python train.py --num_hidden_layers=8 --hidden_size=384 --num_attention_heads=3 --num_key_value_heads=1 --head_dim=128 --intermediate_size=1536 --vocab_size=2048 --hidden_act="swiglu" --norm="rmsnorm" --norm_place="pre" --norm_eps=1e-05 --positions="rope" --rope_theta=1770.0 --rope_fraction=1.0 --qk_norm=true --attn_scale=0.0884 --bias="none" --tie_word_embeddings=false --parallel_block=false --init="uniform" --init_std_qkv=0.0235 --init_std_o=0.00587 --init_std_up=0.0235 --init_std_down=0.00294 --init_mimetic=0.7 --optimizer="muon_variant" --learning_rate=0.00904 --lr_mult_down=1.5 --beta1=0.95 --lr_head=0.00867 --max_grad_norm=1.0 --warmup_steps=0 --schedule="wsd" --decay_fraction=0.787 --decay_shape="linear" --final_lr_fraction=0.0 --batch_tokens=131072 --max_seq_len=256 --doc_mask=true --z_loss=1e-05 --train_tokens=647700000 --max_steps=4942 --dataset="wikipedia_en"
MLP neurons of a small language model. Each row is named by its layer, matrix (gate and up: input weights) and neuron, and shows model dimensions 160-255. Each number is 200 + 20 x the weight over its row's rms, rounded and kept within 0 to 999. A neuron's up and down rows have the sign that makes its largest values positive.
A block is one neuron, or neurons of one layer that tend to fire together. Before each block is what it responds to, as a language model described it from the Wikipedia text at the highest values.

Responds to: Mid-word e/l fragments. Short word-piece tokens with e or l inside multi-piece words, such as p-le-a, ele-ctricity, Eight-e-en, Re-le-ase, and Al- opening names like Alcon, Albania.
L4.gate227,176,189,208,255,186,190,247,209,189,215,201,211,197,238,205,209,224,191,199,193,223,198,224,210,203,206,205,221,221,202,213,214,193,201,189,172,214,167,189,218,204,218,208,195,214,235,181,197,203,216,200,179,211,206,200,207,175,188,175,240,214,221,203,202,188,191,205,187,190,190,185,206,220,201,200,213,193,165,181,224,194,147,207,186,214,204,209,190,197,196,176,159,235,239,201,231
L4.up227,170,214,191,170,193,199,210,189,173,211,221,183,196,184,183,185,224,218,213,191,191,189,200,181,191,213,221,184,198,185,227,187,197,228,213,206,176,207,209,203,229,179,231,190,186,217,201,194,178,207,208,211,195,202,186,207,187,180,211,230,204,165,220,187,203,196,178,210,227,178,203,171,190,196,157,220,182,207,206,198,206,214,186,223,214,143,217,211,149,180,183,227,198,169,208,213
L4.gate332,228,207,197,192,210,183,193,209,202,154,161,178,181,170,215,188,153,193,194,209,172,207,162,178,179,199,206,205,217,181,182,177,236,230,202,196,201,202,144,250,192,199,224,220,177,206,207,183,229,189,254,187,176,192,179,214,206,208,192,217,197,171,170,222,224,196,198,193,189,180,203,209,189,213,170,195,177,209,190,275,211,224,180,215,210,194,187,167,187,205,228,181,203,200,208,196
L4.up332,212,225,219,178,205,181,234,227,177,206,222,154,187,202,203,244,205,189,212,248,231,186,181,204,144,231,190,202,206,167,211,213,227,205,179,175,174,218,198,237,189,185,216,226,198,212,216,159,192,207,178,180,198,240,159,208,215,168,191,226,214,225,207,212,216,202,248,202,209,188,194,189,182,192,161,189,227,236,205,188,217,192,208,170,196,197,198,188,211,198,217,213,197,197,212,229
L4.gate407,192,200,219,215,231,190,227,218,204,214,248,185,205,219,171,221,176,178,200,205,192,194,173,219,187,218,194,186,211,168,225,190,180,191,184,205,193,197,177,228,211,245,213,158,189,199,178,173,211,213,191,199,185,251,243,200,200,219,214,188,217,204,215,229,208,198,215,189,202,168,178,228,187,193,211,226,226,195,203,197,199,194,198,225,210,177,188,210,180,195,161,205,207,221,213,199
L4.up407,195,194,208,211,207,170,175,239,183,221,195,198,208,224,200,197,211,222,201,235,190,231,185,237,202,205,227,165,180,188,191,183,185,185,172,180,216,216,168,177,180,222,197,213,225,196,206,217,232,153,220,181,183,183,183,171,203,213,206,207,193,204,208,230,226,209,221,223,197,233,169,210,213,211,180,196,198,192,188,218,168,199,222,196,174,227,219,180,214,200,192,180,188,194,190,195
L4.gate458,169,185,204,206,217,186,163,203,194,175,174,215,175,193,186,163,176,222,171,215,178,189,171,161,207,208,188,175,163,201,178,179,188,228,188,181,216,199,205,185,200,191,212,175,180,213,181,205,166,226,211,184,199,212,169,208,187,213,175,231,207,191,200,191,178,201,208,157,218,222,177,212,207,209,196,227,200,199,196,224,211,166,206,235,183,213,216,157,188,226,198,193,225,233,205,200
L4.up458,191,227,214,227,189,185,188,198,194,190,197,204,226,256,209,184,221,198,136,221,204,183,150,199,181,198,216,194,188,200,219,184,161,201,199,222,201,204,155,174,190,223,212,181,174,198,215,193,191,214,231,204,211,199,205,231,215,192,232,177,199,192,213,202,215,191,209,190,198,207,205,212,219,180,216,184,216,210,197,228,218,213,179,230,181,216,162,207,222,201,209,192,220,202,160,232
L4.gate511,189,229,194,190,201,201,202,216,218,208,177,174,207,200,192,213,219,195,215,221,204,190,192,161,161,233,186,220,206,172,223,167,232,189,208,171,221,181,189,197,225,199,218,197,215,186,186,207,189,198,196,207,223,180,194,218,241,211,185,218,210,206,214,206,197,209,189,205,203,214,208,186,216,204,198,235,178,191,210,193,191,227,214,187,211,218,214,194,180,192,195,157,197,212,186,210
L4.up511,205,212,206,190,207,210,193,165,188,216,198,211,215,199,190,207,179,176,168,166,199,191,228,205,188,204,217,183,172,180,222,158,176,220,226,188,207,199,198,185,163,216,203,205,201,197,227,216,218,190,177,185,215,218,176,215,217,174,196,207,183,208,192,197,240,204,231,204,212,209,154,209,199,213,235,227,212,182,209,166,167,226,195,218,201,194,245,202,191,231,202,154,187,212,215,201
L4.gate1063,224,210,181,238,191,180,175,209,194,200,172,197,173,231,181,173,232,218,210,200,178,204,191,197,194,195,211,194,194,205,179,185,199,226,171,208,220,201,167,179,203,199,222,147,208,200,205,194,212,187,251,206,213,221,182,192,233,202,190,214,200,193,163,208,225,216,218,195,211,224,182,209,213,187,198,172,223,137,214,189,196,207,202,180,191,187,166,216,178,172,180,223,231,218,192,206
L4.up1063,181,226,204,242,194,164,232,187,194,194,198,220,192,223,227,216,178,210,183,205,207,194,166,176,227,184,176,206,201,198,209,207,187,175,228,210,198,193,210,221,219,187,197,235,180,197,191,159,215,180,186,181,198,204,198,183,201,178,222,162,190,213,196,209,214,212,190,201,205,187,216,213,181,221,212,228,178,188,224,160,246,217,201,204,200,220,211,181,190,197,216,195,214,225,177,214
L4.gate1402,214,155,202,223,184,179,218,255,189,187,193,180,198,218,195,197,181,164,225,182,202,253,202,215,170,212,185,213,178,217,196,180,165,209,200,189,213,172,190,220,199,231,171,176,219,181,194,237,220,218,211,180,199,205,207,220,199,184,227,191,209,196,199,200,146,174,188,168,185,200,222,209,194,169,202,188,239,216,212,196,207,174,184,177,195,226,189,178,221,162,226,213,183,196,189,200
L4.up1402,196,215,174,216,197,168,220,237,189,200,201,194,210,192,195,239,189,204,190,208,187,184,236,185,184,209,197,219,176,227,221,213,181,177,204,210,203,190,183,175,191,203,235,177,162,190,230,242,194,169,183,207,211,197,234,218,196,207,209,214,242,186,170,218,226,240,184,191,221,183,190,211,196,191,166,238,181,225,195,200,193,183,187,190,204,196,190,230,198,188,179,215,225,213,210,206
L4.gate1440,195,209,201,177,241,191,178,202,203,240,225,167,206,208,190,180,177,199,204,158,228,184,199,196,207,203,176,194,203,179,167,197,209,223,224,203,192,233,157,197,198,248,207,199,198,171,196,244,222,210,200,213,223,211,214,117,184,217,219,216,161,206,201,183,207,205,212,187,220,253,184,222,211,193,187,174,197,213,188,189,182,200,203,219,198,194,223,220,185,215,193,164,183,193,161,227
L4.up1440,187,226,207,219,190,238,197,196,214,192,242,181,219,192,224,190,246,200,211,198,210,196,191,207,203,231,194,209,193,216,193,167,191,188,198,205,185,195,171,226,174,199,235,217,185,183,250,160,207,199,200,227,185,219,190,180,204,217,181,212,228,211,177,189,190,216,220,206,207,209,175,201,210,215,239,192,233,204,205,200,183,190,184,207,194,208,177,222,216,211,194,136,203,173,174,205

Responds to: Word-start "al" fragments. Word-initial or inner "al"-type fragments that begin a longer word, as in al-so, al-ways, al-most, Al-though, Sal-oon, anal-ysis.
L5.gate575,192,155,202,177,167,219,194,206,200,211,187,190,210,197,201,212,190,169,189,193,219,222,219,229,177,215,196,172,203,197,217,186,207,204,186,216,213,223,214,189,209,190,192,245,231,171,197,217,249,218,213,193,184,208,187,201,223,206,209,223,201,183,192,215,191,178,174,224,182,223,159,189,204,196,190,218,175,198,180,206,179,177,192,211,199,225,206,184,195,233,183,202,217,228,246,197
L5.up575,187,170,166,171,173,195,175,202,198,237,206,190,236,222,197,185,210,202,197,221,209,205,238,193,204,174,200,201,175,182,207,190,179,181,203,204,234,234,208,154,210,184,193,174,192,215,184,193,221,201,187,209,208,194,216,212,193,168,208,208,175,196,191,201,193,200,177,184,215,218,178,211,208,212,206,198,168,199,208,224,209,190,232,186,197,188,208,200,159,196,198,233,187,178,220,174

Responds to: Mid-word letter h. Single-letter word-piece fragments, mostly h, split off inside words and names, e.g. O-h-io, house-h-olds, B-h-arathiraja, also v or ah.
L2.gate161,176,185,208,169,207,211,190,207,207,192,204,198,228,193,164,213,205,193,203,159,228,226,216,172,217,206,171,204,189,157,207,173,173,205,193,218,210,194,206,208,225,227,172,192,241,176,203,207,176,184,214,196,212,185,202,188,217,202,224,188,202,189,165,203,212,212,181,199,216,198,207,195,180,196,200,174,196,160,195,163,212,233,185,171,195,192,193,178,181,211,171,223,206,225,210,206
L2.up161,197,191,195,206,231,206,197,224,194,175,186,212,194,208,187,231,205,189,181,186,231,149,177,196,206,206,172,226,213,215,175,187,196,201,203,176,179,184,176,215,206,188,209,196,193,217,224,214,203,195,202,214,208,158,200,208,216,200,206,164,184,203,169,189,260,190,165,226,174,199,225,194,193,179,171,222,210,200,184,173,221,180,216,184,185,154,202,177,175,181,184,202,201,162,218,199
L2.gate203,167,191,185,223,186,215,207,180,201,199,166,210,203,192,216,204,263,225,201,200,193,208,188,233,196,200,185,193,196,183,192,184,221,178,220,188,239,203,181,205,205,197,193,203,191,180,187,233,208,215,221,156,159,207,154,163,189,195,212,211,182,203,207,164,237,242,182,236,198,230,199,232,203,238,208,183,195,213,221,171,212,199,186,218,175,205,201,191,194,221,174,172,211,204,183,201
L2.up203,187,217,187,197,214,205,207,185,203,193,189,188,188,228,200,169,229,225,209,211,239,186,245,210,187,254,216,191,214,198,195,207,230,179,200,191,180,173,218,173,167,202,172,204,179,171,190,227,206,203,199,211,202,184,173,194,214,215,201,224,175,182,199,213,229,239,182,232,201,191,194,226,168,230,214,181,203,207,206,207,191,212,201,210,233,175,219,211,192,193,184,222,198,190,200,180
L2.gate305,237,181,155,187,203,152,249,155,219,216,213,205,187,214,172,176,184,164,196,199,181,196,227,202,216,179,208,202,199,186,180,184,176,204,237,191,206,204,149,190,187,171,243,198,206,166,236,226,164,219,164,241,208,207,214,199,194,178,230,167,154,215,190,215,216,221,214,189,215,218,216,191,181,183,207,199,194,208,220,241,193,233,181,189,214,192,171,155,198,212,176,178,216,180,175,211
L2.up305,202,161,172,185,205,170,222,220,221,168,171,163,199,224,144,208,184,178,200,223,208,230,176,180,184,163,181,187,227,142,210,166,164,216,200,196,216,186,193,207,199,196,204,190,236,206,225,216,167,161,190,225,198,202,180,215,208,203,189,210,168,205,205,190,204,198,166,219,210,183,228,207,197,227,174,164,226,225,209,241,215,212,198,226,178,180,203,159,167,193,220,208,200,208,198,198
L2.gate452,229,227,216,218,227,208,213,195,212,228,218,215,205,217,175,219,204,182,211,209,197,205,179,210,205,187,197,202,209,205,209,178,172,207,237,182,214,227,228,210,212,174,235,182,203,178,207,213,194,185,186,197,209,232,214,191,244,166,195,196,242,176,198,186,191,205,200,169,172,211,219,179,222,207,200,191,173,223,213,185,204,199,194,239,215,202,186,183,229,188,181,194,266,225,205,201
L2.up452,175,201,204,170,196,224,180,173,240,217,230,253,245,213,223,204,205,215,203,174,203,194,190,199,174,191,223,165,226,215,190,193,183,211,206,182,224,196,232,174,191,177,192,201,197,170,206,215,174,210,216,168,213,201,209,208,197,206,193,203,185,250,212,204,238,205,218,234,144,212,206,185,187,219,234,169,155,205,199,179,230,227,213,182,187,214,208,212,169,213,215,182,235,189,198,206
L2.gate576,224,170,194,192,212,166,211,220,228,201,226,239,209,217,189,213,200,193,224,184,211,195,198,200,206,186,173,201,183,192,179,211,200,207,225,175,191,201,187,209,210,202,190,173,219,184,252,216,195,198,192,175,225,212,218,210,240,207,206,197,178,177,224,190,240,207,196,208,214,198,188,217,201,185,192,191,216,159,198,165,183,206,192,221,207,215,195,206,191,173,174,217,204,220,189,213
L2.up576,194,193,215,141,231,179,220,226,204,223,173,202,195,164,170,169,219,212,217,174,185,211,205,202,217,205,200,153,190,190,197,154,151,203,191,196,220,197,202,196,194,143,242,193,199,188,183,235,197,175,196,217,200,204,208,215,196,256,214,174,203,167,230,195,238,209,179,199,211,161,224,189,205,177,210,197,197,170,209,194,206,201,210,227,197,180,213,219,205,154,203,219,172,206,185,257
L2.gate877,176,195,205,204,189,190,194,167,190,191,177,227,199,234,195,189,211,228,180,195,201,183,176,190,220,208,242,220,190,208,214,232,152,162,174,180,229,188,189,223,209,187,185,184,196,188,250,208,192,203,194,211,205,193,195,232,212,222,182,232,188,220,214,232,171,196,199,211,251,208,219,217,178,186,185,221,157,155,185,196,181,226,215,174,204,196,206,166,229,219,194,199,220,180,181,204
L2.up877,156,210,181,205,197,177,222,186,199,227,227,188,204,240,190,195,234,180,178,196,205,197,180,214,197,248,192,212,167,209,204,252,159,178,184,167,194,214,197,192,207,182,167,181,169,194,191,200,201,201,203,157,188,220,241,225,212,212,209,214,194,199,188,201,187,185,208,197,193,219,201,202,198,174,184,217,201,215,198,212,209,218,196,196,201,206,219,212,210,209,167,218,180,154,178,209
L2.gate1288,190,189,210,193,192,198,193,192,202,213,227,180,206,191,199,182,234,220,215,242,186,198,220,174,202,212,196,192,186,180,216,214,189,200,155,191,213,182,243,182,199,220,173,191,221,164,201,210,183,219,218,235,209,225,204,236,217,184,191,189,214,190,179,203,176,195,206,212,218,210,194,216,214,196,223,212,161,180,197,257,185,215,208,195,224,193,201,206,175,203,176,206,228,257,202,194
L2.up1288,193,201,197,198,211,179,186,167,160,183,175,214,179,183,188,206,161,198,214,195,174,174,153,188,203,197,199,186,229,217,202,201,190,224,209,207,169,176,160,223,192,192,214,197,196,200,213,208,215,173,208,156,210,203,188,146,222,160,174,189,202,183,194,200,195,228,257,196,205,189,220,207,162,210,182,188,219,203,222,185,180,188,182,232,192,207,188,205,213,219,191,215,232,193,204,182
L2.gate1472,218,168,230,198,224,186,153,216,203,188,212,198,238,177,232,209,204,181,196,195,211,213,201,209,177,204,215,199,233,192,203,210,191,169,209,166,227,232,210,219,174,226,199,227,209,193,224,179,204,200,236,205,223,189,218,197,226,160,228,232,220,190,249,208,221,196,166,198,234,247,209,226,182,194,201,224,195,203,153,213,208,212,216,210,182,217,206,201,206,208,180,179,226,191,202,205
L2.up1472,223,188,191,182,192,229,186,199,190,212,177,211,203,204,195,202,218,186,195,250,205,181,175,200,211,226,195,222,234,197,208,174,224,202,197,194,201,175,204,148,247,187,205,181,231,175,232,215,184,192,230,202,164,197,213,209,246,250,184,222,205,171,206,227,220,228,173,195,208,194,214,214,211,216,207,189,221,186,198,195,212,209,187,211,180,198,183,192,205,172,223,222,187,218,214,207

Responds to: Word-initial partial fragments. Short early fragments of a longer word still being spelled, mainly "ele" of electoral, election, eleven, electric, plus pieces like m-ale, mo-le-cules.
L2.gate102,200,218,213,207,206,209,210,202,199,169,181,205,212,169,190,195,184,184,178,203,208,169,208,164,220,202,196,216,211,208,216,202,200,204,197,227,187,225,179,189,171,226,220,203,227,186,203,223,205,215,215,194,152,194,195,228,176,202,236,210,257,211,249,150,201,244,209,199,190,186,153,199,217,204,153,202,218,233,183,245,203,200,235,229,205,191,207,178,179,207,208,206,176,197,203,218
L2.up102,211,228,179,177,216,192,198,175,170,184,190,219,202,205,177,217,205,203,190,216,213,211,214,183,211,218,207,205,226,167,186,186,196,215,189,219,215,157,194,196,228,232,176,227,193,196,233,161,216,209,208,175,225,208,186,212,219,206,227,178,241,178,241,197,184,181,192,211,161,224,206,211,229,230,159,197,218,230,194,193,206,166,178,186,190,213,200,188,236,184,187,188,193,189,217,221
L2.gate236,201,208,190,229,220,229,196,210,204,194,209,191,230,203,198,206,185,213,215,193,175,185,197,193,191,209,194,183,197,220,200,171,194,211,180,183,210,171,191,173,220,214,184,202,186,206,180,234,215,169,200,163,224,196,200,213,243,167,196,196,206,185,178,228,220,171,196,165,222,207,225,200,220,203,172,217,194,175,211,205,192,198,195,192,170,202,200,187,199,205,217,197,185,172,153,183
L2.up236,204,214,183,197,217,225,182,187,240,231,143,216,206,204,230,228,207,215,206,215,161,241,187,211,206,222,220,189,219,194,183,215,214,197,194,192,219,206,190,227,212,193,196,185,197,168,208,238,203,207,194,177,205,197,182,189,219,176,226,193,162,198,198,207,222,182,203,209,209,217,189,213,181,191,202,214,205,209,206,161,198,253,213,184,195,230,205,223,198,203,209,200,183,210,174,224
L2.gate254,202,168,188,221,186,191,223,176,219,222,199,170,177,231,241,210,194,185,157,184,237,189,211,166,192,188,194,191,207,195,196,194,194,214,212,203,187,222,208,192,207,222,176,204,226,207,216,170,208,191,178,191,207,230,172,199,171,202,217,184,212,227,181,215,192,209,237,207,201,171,216,211,228,193,184,201,175,213,187,197,219,183,201,197,187,224,208,167,215,212,174,198,164,192,179,210
L2.up254,176,220,210,202,186,180,198,208,199,194,226,163,201,226,215,174,173,198,191,188,213,185,175,207,196,203,209,178,177,208,209,220,227,185,189,176,193,202,172,187,182,216,206,194,201,201,237,188,231,205,183,212,242,208,165,218,201,218,202,208,212,195,193,203,191,226,185,214,175,199,191,203,237,219,153,213,170,192,184,195,197,258,227,229,203,204,181,207,190,191,216,188,193,174,178,198
L2.gate671,190,223,182,237,201,167,214,182,199,202,188,205,230,198,195,246,194,202,204,186,179,212,202,215,198,221,216,208,209,192,251,185,212,187,225,204,189,196,219,201,196,212,202,215,192,197,220,227,201,173,177,169,194,194,259,186,204,184,226,201,191,246,182,202,190,251,209,208,226,182,189,195,216,185,191,206,237,173,197,204,170,220,178,201,201,212,218,201,226,214,231,163,197,205,193,222
L2.up671,199,195,159,200,206,172,187,212,206,199,188,208,212,212,214,200,224,178,205,185,170,212,194,173,215,218,207,236,223,176,175,205,190,172,220,196,180,198,192,240,202,190,196,215,222,197,217,209,190,208,233,176,167,222,205,206,213,201,205,186,232,227,185,224,192,194,236,203,169,176,196,215,213,186,212,227,200,217,181,205,190,180,247,217,208,214,186,188,226,167,205,188,192,211,185,207
L2.gate811,212,251,195,190,176,219,195,210,215,191,168,200,210,245,205,206,190,191,206,178,206,231,172,228,179,188,205,257,178,195,157,217,199,191,197,203,212,196,195,211,214,193,200,205,187,206,213,190,211,157,184,190,179,226,195,194,222,197,188,224,209,229,185,208,176,220,188,216,198,164,203,200,189,158,205,173,201,183,201,193,188,205,193,176,208,215,180,211,241,201,176,217,211,165,179,220
L2.up811,177,221,149,171,202,167,221,227,204,227,207,195,195,183,210,169,184,225,221,177,243,199,177,208,207,193,215,188,209,221,189,203,190,199,205,195,247,204,228,190,196,227,152,222,198,193,181,222,202,222,205,165,235,203,144,203,240,202,213,224,183,193,224,174,184,198,198,199,183,195,175,208,215,227,193,174,179,207,189,223,208,219,200,165,205,216,158,198,197,226,220,211,215,221,211,208
L2.gate983,208,205,177,200,209,222,208,221,213,194,244,181,211,172,194,205,162,172,170,182,204,196,193,214,217,232,203,189,235,187,222,223,177,175,197,218,205,175,196,211,226,205,213,216,182,203,217,156,223,188,154,224,228,207,197,174,194,184,217,228,153,210,183,199,224,217,201,186,192,198,189,211,231,212,219,227,191,210,200,207,218,162,192,197,214,205,221,215,196,183,170,174,206,247,212,208
L2.up983,195,188,209,195,220,195,211,184,199,175,214,181,193,193,187,187,201,185,198,158,174,192,209,187,223,199,196,172,195,200,184,168,180,219,217,178,197,168,188,204,201,203,142,174,188,178,206,174,223,215,184,230,223,220,205,158,198,178,230,167,213,206,199,183,216,208,172,182,212,203,173,195,224,206,225,216,198,230,222,194,208,187,231,156,204,172,213,191,185,184,197,193,194,193,203,173
L2.gate1021,202,180,185,226,210,203,187,180,172,213,192,168,189,202,259,185,207,228,186,171,213,191,192,246,219,191,220,222,173,195,191,186,210,180,206,202,174,204,164,166,200,199,215,162,207,189,216,201,213,196,193,183,190,235,184,176,200,194,206,208,185,233,212,212,229,200,177,196,226,183,208,206,194,221,236,210,201,226,251,173,217,161,199,183,213,204,169,213,217,212,160,178,207,215,189,172
L2.up1021,206,191,206,185,248,197,179,203,204,196,166,196,203,200,201,181,226,224,245,223,216,208,184,230,198,188,199,232,252,194,198,185,218,169,196,181,216,232,167,199,206,222,194,180,220,190,218,193,207,204,214,186,255,214,181,189,169,191,210,184,184,170,202,194,194,197,177,205,180,211,210,214,206,180,185,220,211,188,196,204,165,194,240,202,206,200,166,226,205,222,161,188,223,195,212,200
L2.gate1037,211,181,234,224,217,210,225,234,211,154,209,213,229,147,205,158,164,198,201,226,227,194,192,171,192,211,208,207,217,228,180,215,186,180,202,157,212,225,229,208,189,212,215,220,200,214,215,185,205,231,209,199,227,197,189,206,211,222,177,223,240,242,216,210,202,183,192,193,148,237,180,213,213,209,164,252,218,193,202,193,201,213,193,235,210,179,217,219,170,182,198,228,191,199,202,203
L2.up1037,190,222,181,181,208,232,190,168,206,211,185,186,200,201,226,165,243,177,221,183,244,214,191,235,183,193,208,226,234,190,202,220,195,204,169,205,211,203,193,192,192,209,213,182,202,208,202,202,202,227,177,185,200,216,190,196,220,187,190,205,218,209,200,208,201,263,208,196,216,190,224,237,227,182,222,176,232,200,211,215,198,231,202,198,211,143,168,206,161,201,167,182,193,183,156,159

Responds to: Mid-word consonant fragments. Consonant word pieces such as h, ch, am, om inside foreign names being split into subwords, e.g. Yo-ich-i, Ichin-om-iya, Daman-h-our.
L5.gate352,227,210,180,201,205,191,237,226,197,194,181,180,256,207,190,188,235,176,218,231,181,210,201,178,185,213,238,195,213,218,179,202,207,200,199,223,198,172,198,192,197,226,176,171,206,231,211,184,205,210,213,208,255,211,246,190,215,209,235,178,191,252,190,197,190,201,225,244,213,249,230,209,217,201,182,180,220,219,193,212,221,191,187,165,235,197,208,213,221,188,209,236,194,199,184,238
L5.up352,204,232,186,189,253,162,213,197,220,235,205,214,163,189,236,232,198,223,194,219,203,196,226,204,189,188,218,190,206,230,192,205,186,202,188,181,196,194,169,201,179,210,181,179,162,207,232,177,213,188,198,193,220,179,222,174,211,183,229,190,230,218,201,221,227,198,196,225,199,172,199,181,162,211,213,241,201,194,203,172,218,211,206,205,194,236,214,196,233,164,220,213,182,173,183,186

Responds to: Mid-word consonant fragments. Single-consonant pieces, mostly h or p, split out inside names and foreign words, such as Thom-p-son, Rag-h-uram, Triom-p-he, Em-p-ire.
L4.gate23,163,200,202,156,219,188,193,171,197,194,178,198,241,222,182,188,220,188,185,223,244,186,231,208,211,196,172,181,203,190,202,187,211,193,209,145,180,218,199,188,204,197,230,185,202,242,192,212,203,223,217,217,246,217,184,225,188,208,214,188,210,193,205,174,197,193,200,205,194,219,203,200,195,195,166,173,208,176,171,220,227,232,199,193,200,227,212,201,218,221,190,196,182,183,187,208
L4.up23,202,168,220,195,198,196,191,224,192,175,219,192,222,199,178,174,217,187,201,207,209,203,186,167,198,178,160,202,181,224,207,181,178,208,158,195,178,206,213,192,236,211,184,206,242,236,212,186,155,211,206,188,187,194,201,238,228,166,186,238,192,180,210,223,175,175,190,227,201,226,164,170,177,199,215,207,176,230,191,203,215,240,239,207,179,207,230,238,214,210,194,190,238,223,190,237
L4.gate36,218,221,155,195,203,183,196,208,215,208,208,200,194,211,168,218,204,182,207,186,168,215,220,197,200,201,207,216,195,213,201,226,213,220,175,210,129,220,216,208,196,160,175,217,181,216,227,180,216,212,194,186,219,153,185,192,206,181,169,168,201,235,231,191,224,203,219,203,205,236,176,195,224,173,189,245,191,181,187,209,253,210,230,201,210,179,197,222,226,180,169,183,198,187,225,175
L4.up36,180,226,188,199,217,189,200,228,198,214,177,160,209,180,182,209,196,168,188,211,210,189,219,218,190,160,176,214,207,203,217,154,196,226,171,174,226,212,192,228,214,234,203,199,197,224,202,207,195,190,238,213,210,220,173,137,189,182,235,210,217,209,220,197,224,220,212,194,229,220,199,218,217,189,228,168,197,185,212,211,172,204,193,197,222,185,225,196,200,180,161,159,193,201,191,149
L4.gate322,202,192,214,202,190,198,193,239,206,205,205,194,237,222,192,200,208,213,211,168,233,192,185,213,205,200,197,189,230,187,210,223,225,182,186,178,176,192,206,184,229,215,185,187,181,222,183,177,191,160,182,176,197,221,172,214,191,175,188,205,167,192,176,183,196,214,204,206,223,197,211,202,191,216,204,228,174,195,234,195,202,179,176,205,229,128,213,184,221,183,198,203,220,201,225,202
L4.up322,202,179,226,176,161,233,168,216,192,190,193,180,166,159,200,209,222,188,181,189,237,244,181,175,186,213,174,193,185,215,200,177,212,196,208,183,191,212,211,210,171,177,221,195,201,168,181,194,186,212,226,143,169,217,226,215,185,180,164,198,174,150,205,181,211,169,223,194,189,213,191,189,151,172,199,221,188,196,198,208,273,208,186,201,204,201,184,225,211,197,229,197,202,158,218,193
L4.gate604,223,212,197,177,186,212,188,158,204,201,175,193,169,198,189,190,212,209,201,195,201,166,236,158,216,216,209,181,207,194,209,207,212,236,201,208,215,192,214,217,214,213,192,202,195,203,188,190,170,230,202,208,229,205,214,184,229,153,196,184,218,228,168,151,202,235,220,185,223,180,214,197,205,171,172,196,219,200,214,225,194,203,191,207,196,206,199,189,193,195,263,174,204,213,197,185
L4.up604,214,186,201,189,185,204,174,162,212,207,213,202,160,208,190,167,195,195,205,212,200,174,215,176,210,225,194,197,184,189,191,202,173,189,197,185,240,176,174,179,188,216,174,157,163,194,217,157,228,206,194,210,213,205,221,218,220,181,196,193,189,166,203,166,198,204,197,211,165,208,234,188,227,231,211,175,239,197,206,171,205,188,184,213,232,159,170,207,172,171,181,207,230,193,199,229
L4.gate1023,220,218,205,181,201,201,180,194,201,186,207,232,189,205,200,199,208,230,217,202,191,161,248,224,204,213,192,199,216,211,180,221,189,162,171,185,207,190,229,204,199,216,156,154,196,190,208,177,169,207,208,172,148,190,194,230,189,230,183,232,200,206,221,225,203,205,143,191,204,204,202,241,232,219,214,197,172,207,250,173,208,212,213,184,228,223,209,239,198,226,193,182,208,224,210,188
L4.up1023,195,239,185,183,192,183,154,192,207,209,186,238,207,193,203,216,192,208,195,179,189,227,181,197,217,216,192,217,206,246,188,192,186,207,183,235,220,168,211,210,170,167,187,224,196,204,195,171,214,207,198,191,211,199,195,182,192,237,196,200,166,220,177,215,238,234,169,210,196,200,220,145,182,213,197,205,208,173,200,235,201,198,182,187,196,189,222,214,203,229,209,229,193,204,200,135
L4.gate1232,187,173,222,175,220,180,200,153,185,183,176,186,217,195,176,189,186,184,194,223,208,235,175,182,220,187,240,192,216,187,224,199,226,200,192,232,203,214,224,205,177,198,211,216,207,202,191,180,194,207,224,193,192,185,147,226,213,220,211,222,220,200,197,196,250,190,185,199,195,166,198,201,208,232,235,193,178,190,219,206,171,214,206,170,220,197,185,215,249,197,217,176,193,169,194,218
L4.up1232,192,191,197,174,222,182,234,220,204,205,205,186,219,200,195,184,212,210,187,236,204,176,226,185,180,217,170,189,152,188,218,215,200,187,189,220,202,205,183,220,184,279,185,193,235,239,230,201,194,198,187,206,222,240,203,186,200,204,190,226,188,206,188,193,233,201,199,212,225,170,215,191,175,176,189,251,176,147,199,208,210,208,209,234,194,228,231,182,192,193,203,248,226,196,180,220
L4.gate1273,216,224,217,181,245,172,183,192,206,205,223,188,188,219,212,192,218,201,207,191,180,178,191,180,196,188,183,199,198,172,213,177,177,195,211,170,198,213,235,200,182,209,182,175,194,166,188,190,215,185,169,207,237,185,187,169,212,183,197,202,192,222,212,194,225,196,235,182,218,212,221,201,206,193,188,175,185,166,211,225,212,203,201,227,176,228,213,191,243,184,176,217,212,190,200,188
L4.up1273,215,212,164,204,197,225,196,188,212,173,205,216,194,209,189,233,214,174,242,196,211,235,158,193,189,227,163,231,179,172,230,211,208,226,194,193,240,222,217,196,200,183,187,185,156,196,213,186,240,204,213,183,168,182,231,209,213,184,214,204,216,230,213,195,224,218,179,222,201,178,199,165,182,165,211,175,194,196,162,197,222,186,192,213,192,201,205,208,199,168,237,184,180,199,185,201
L4.gate1524,239,176,187,196,221,190,205,186,179,192,181,178,187,241,202,182,172,215,262,181,192,233,185,157,168,210,191,227,196,199,179,180,154,187,227,194,212,198,199,169,235,232,186,172,181,193,238,214,219,207,170,168,184,198,202,214,211,176,207,204,186,210,173,192,206,207,196,217,195,188,186,189,156,141,182,195,201,182,178,218,196,201,197,235,200,212,190,217,195,195,222,171,189,229,238,208
L4.up1524,222,219,226,194,233,214,175,217,193,200,191,178,214,197,208,222,189,188,169,191,190,193,178,215,209,238,190,248,188,223,192,175,184,183,192,161,210,202,212,234,218,200,198,211,179,191,178,176,210,218,222,177,192,163,217,197,226,201,181,170,209,182,164,218,183,195,210,187,179,227,232,226,211,186,193,176,208,217,214,204,216,221,212,200,170,201,203,200,201,208,207,212,193,182,209,216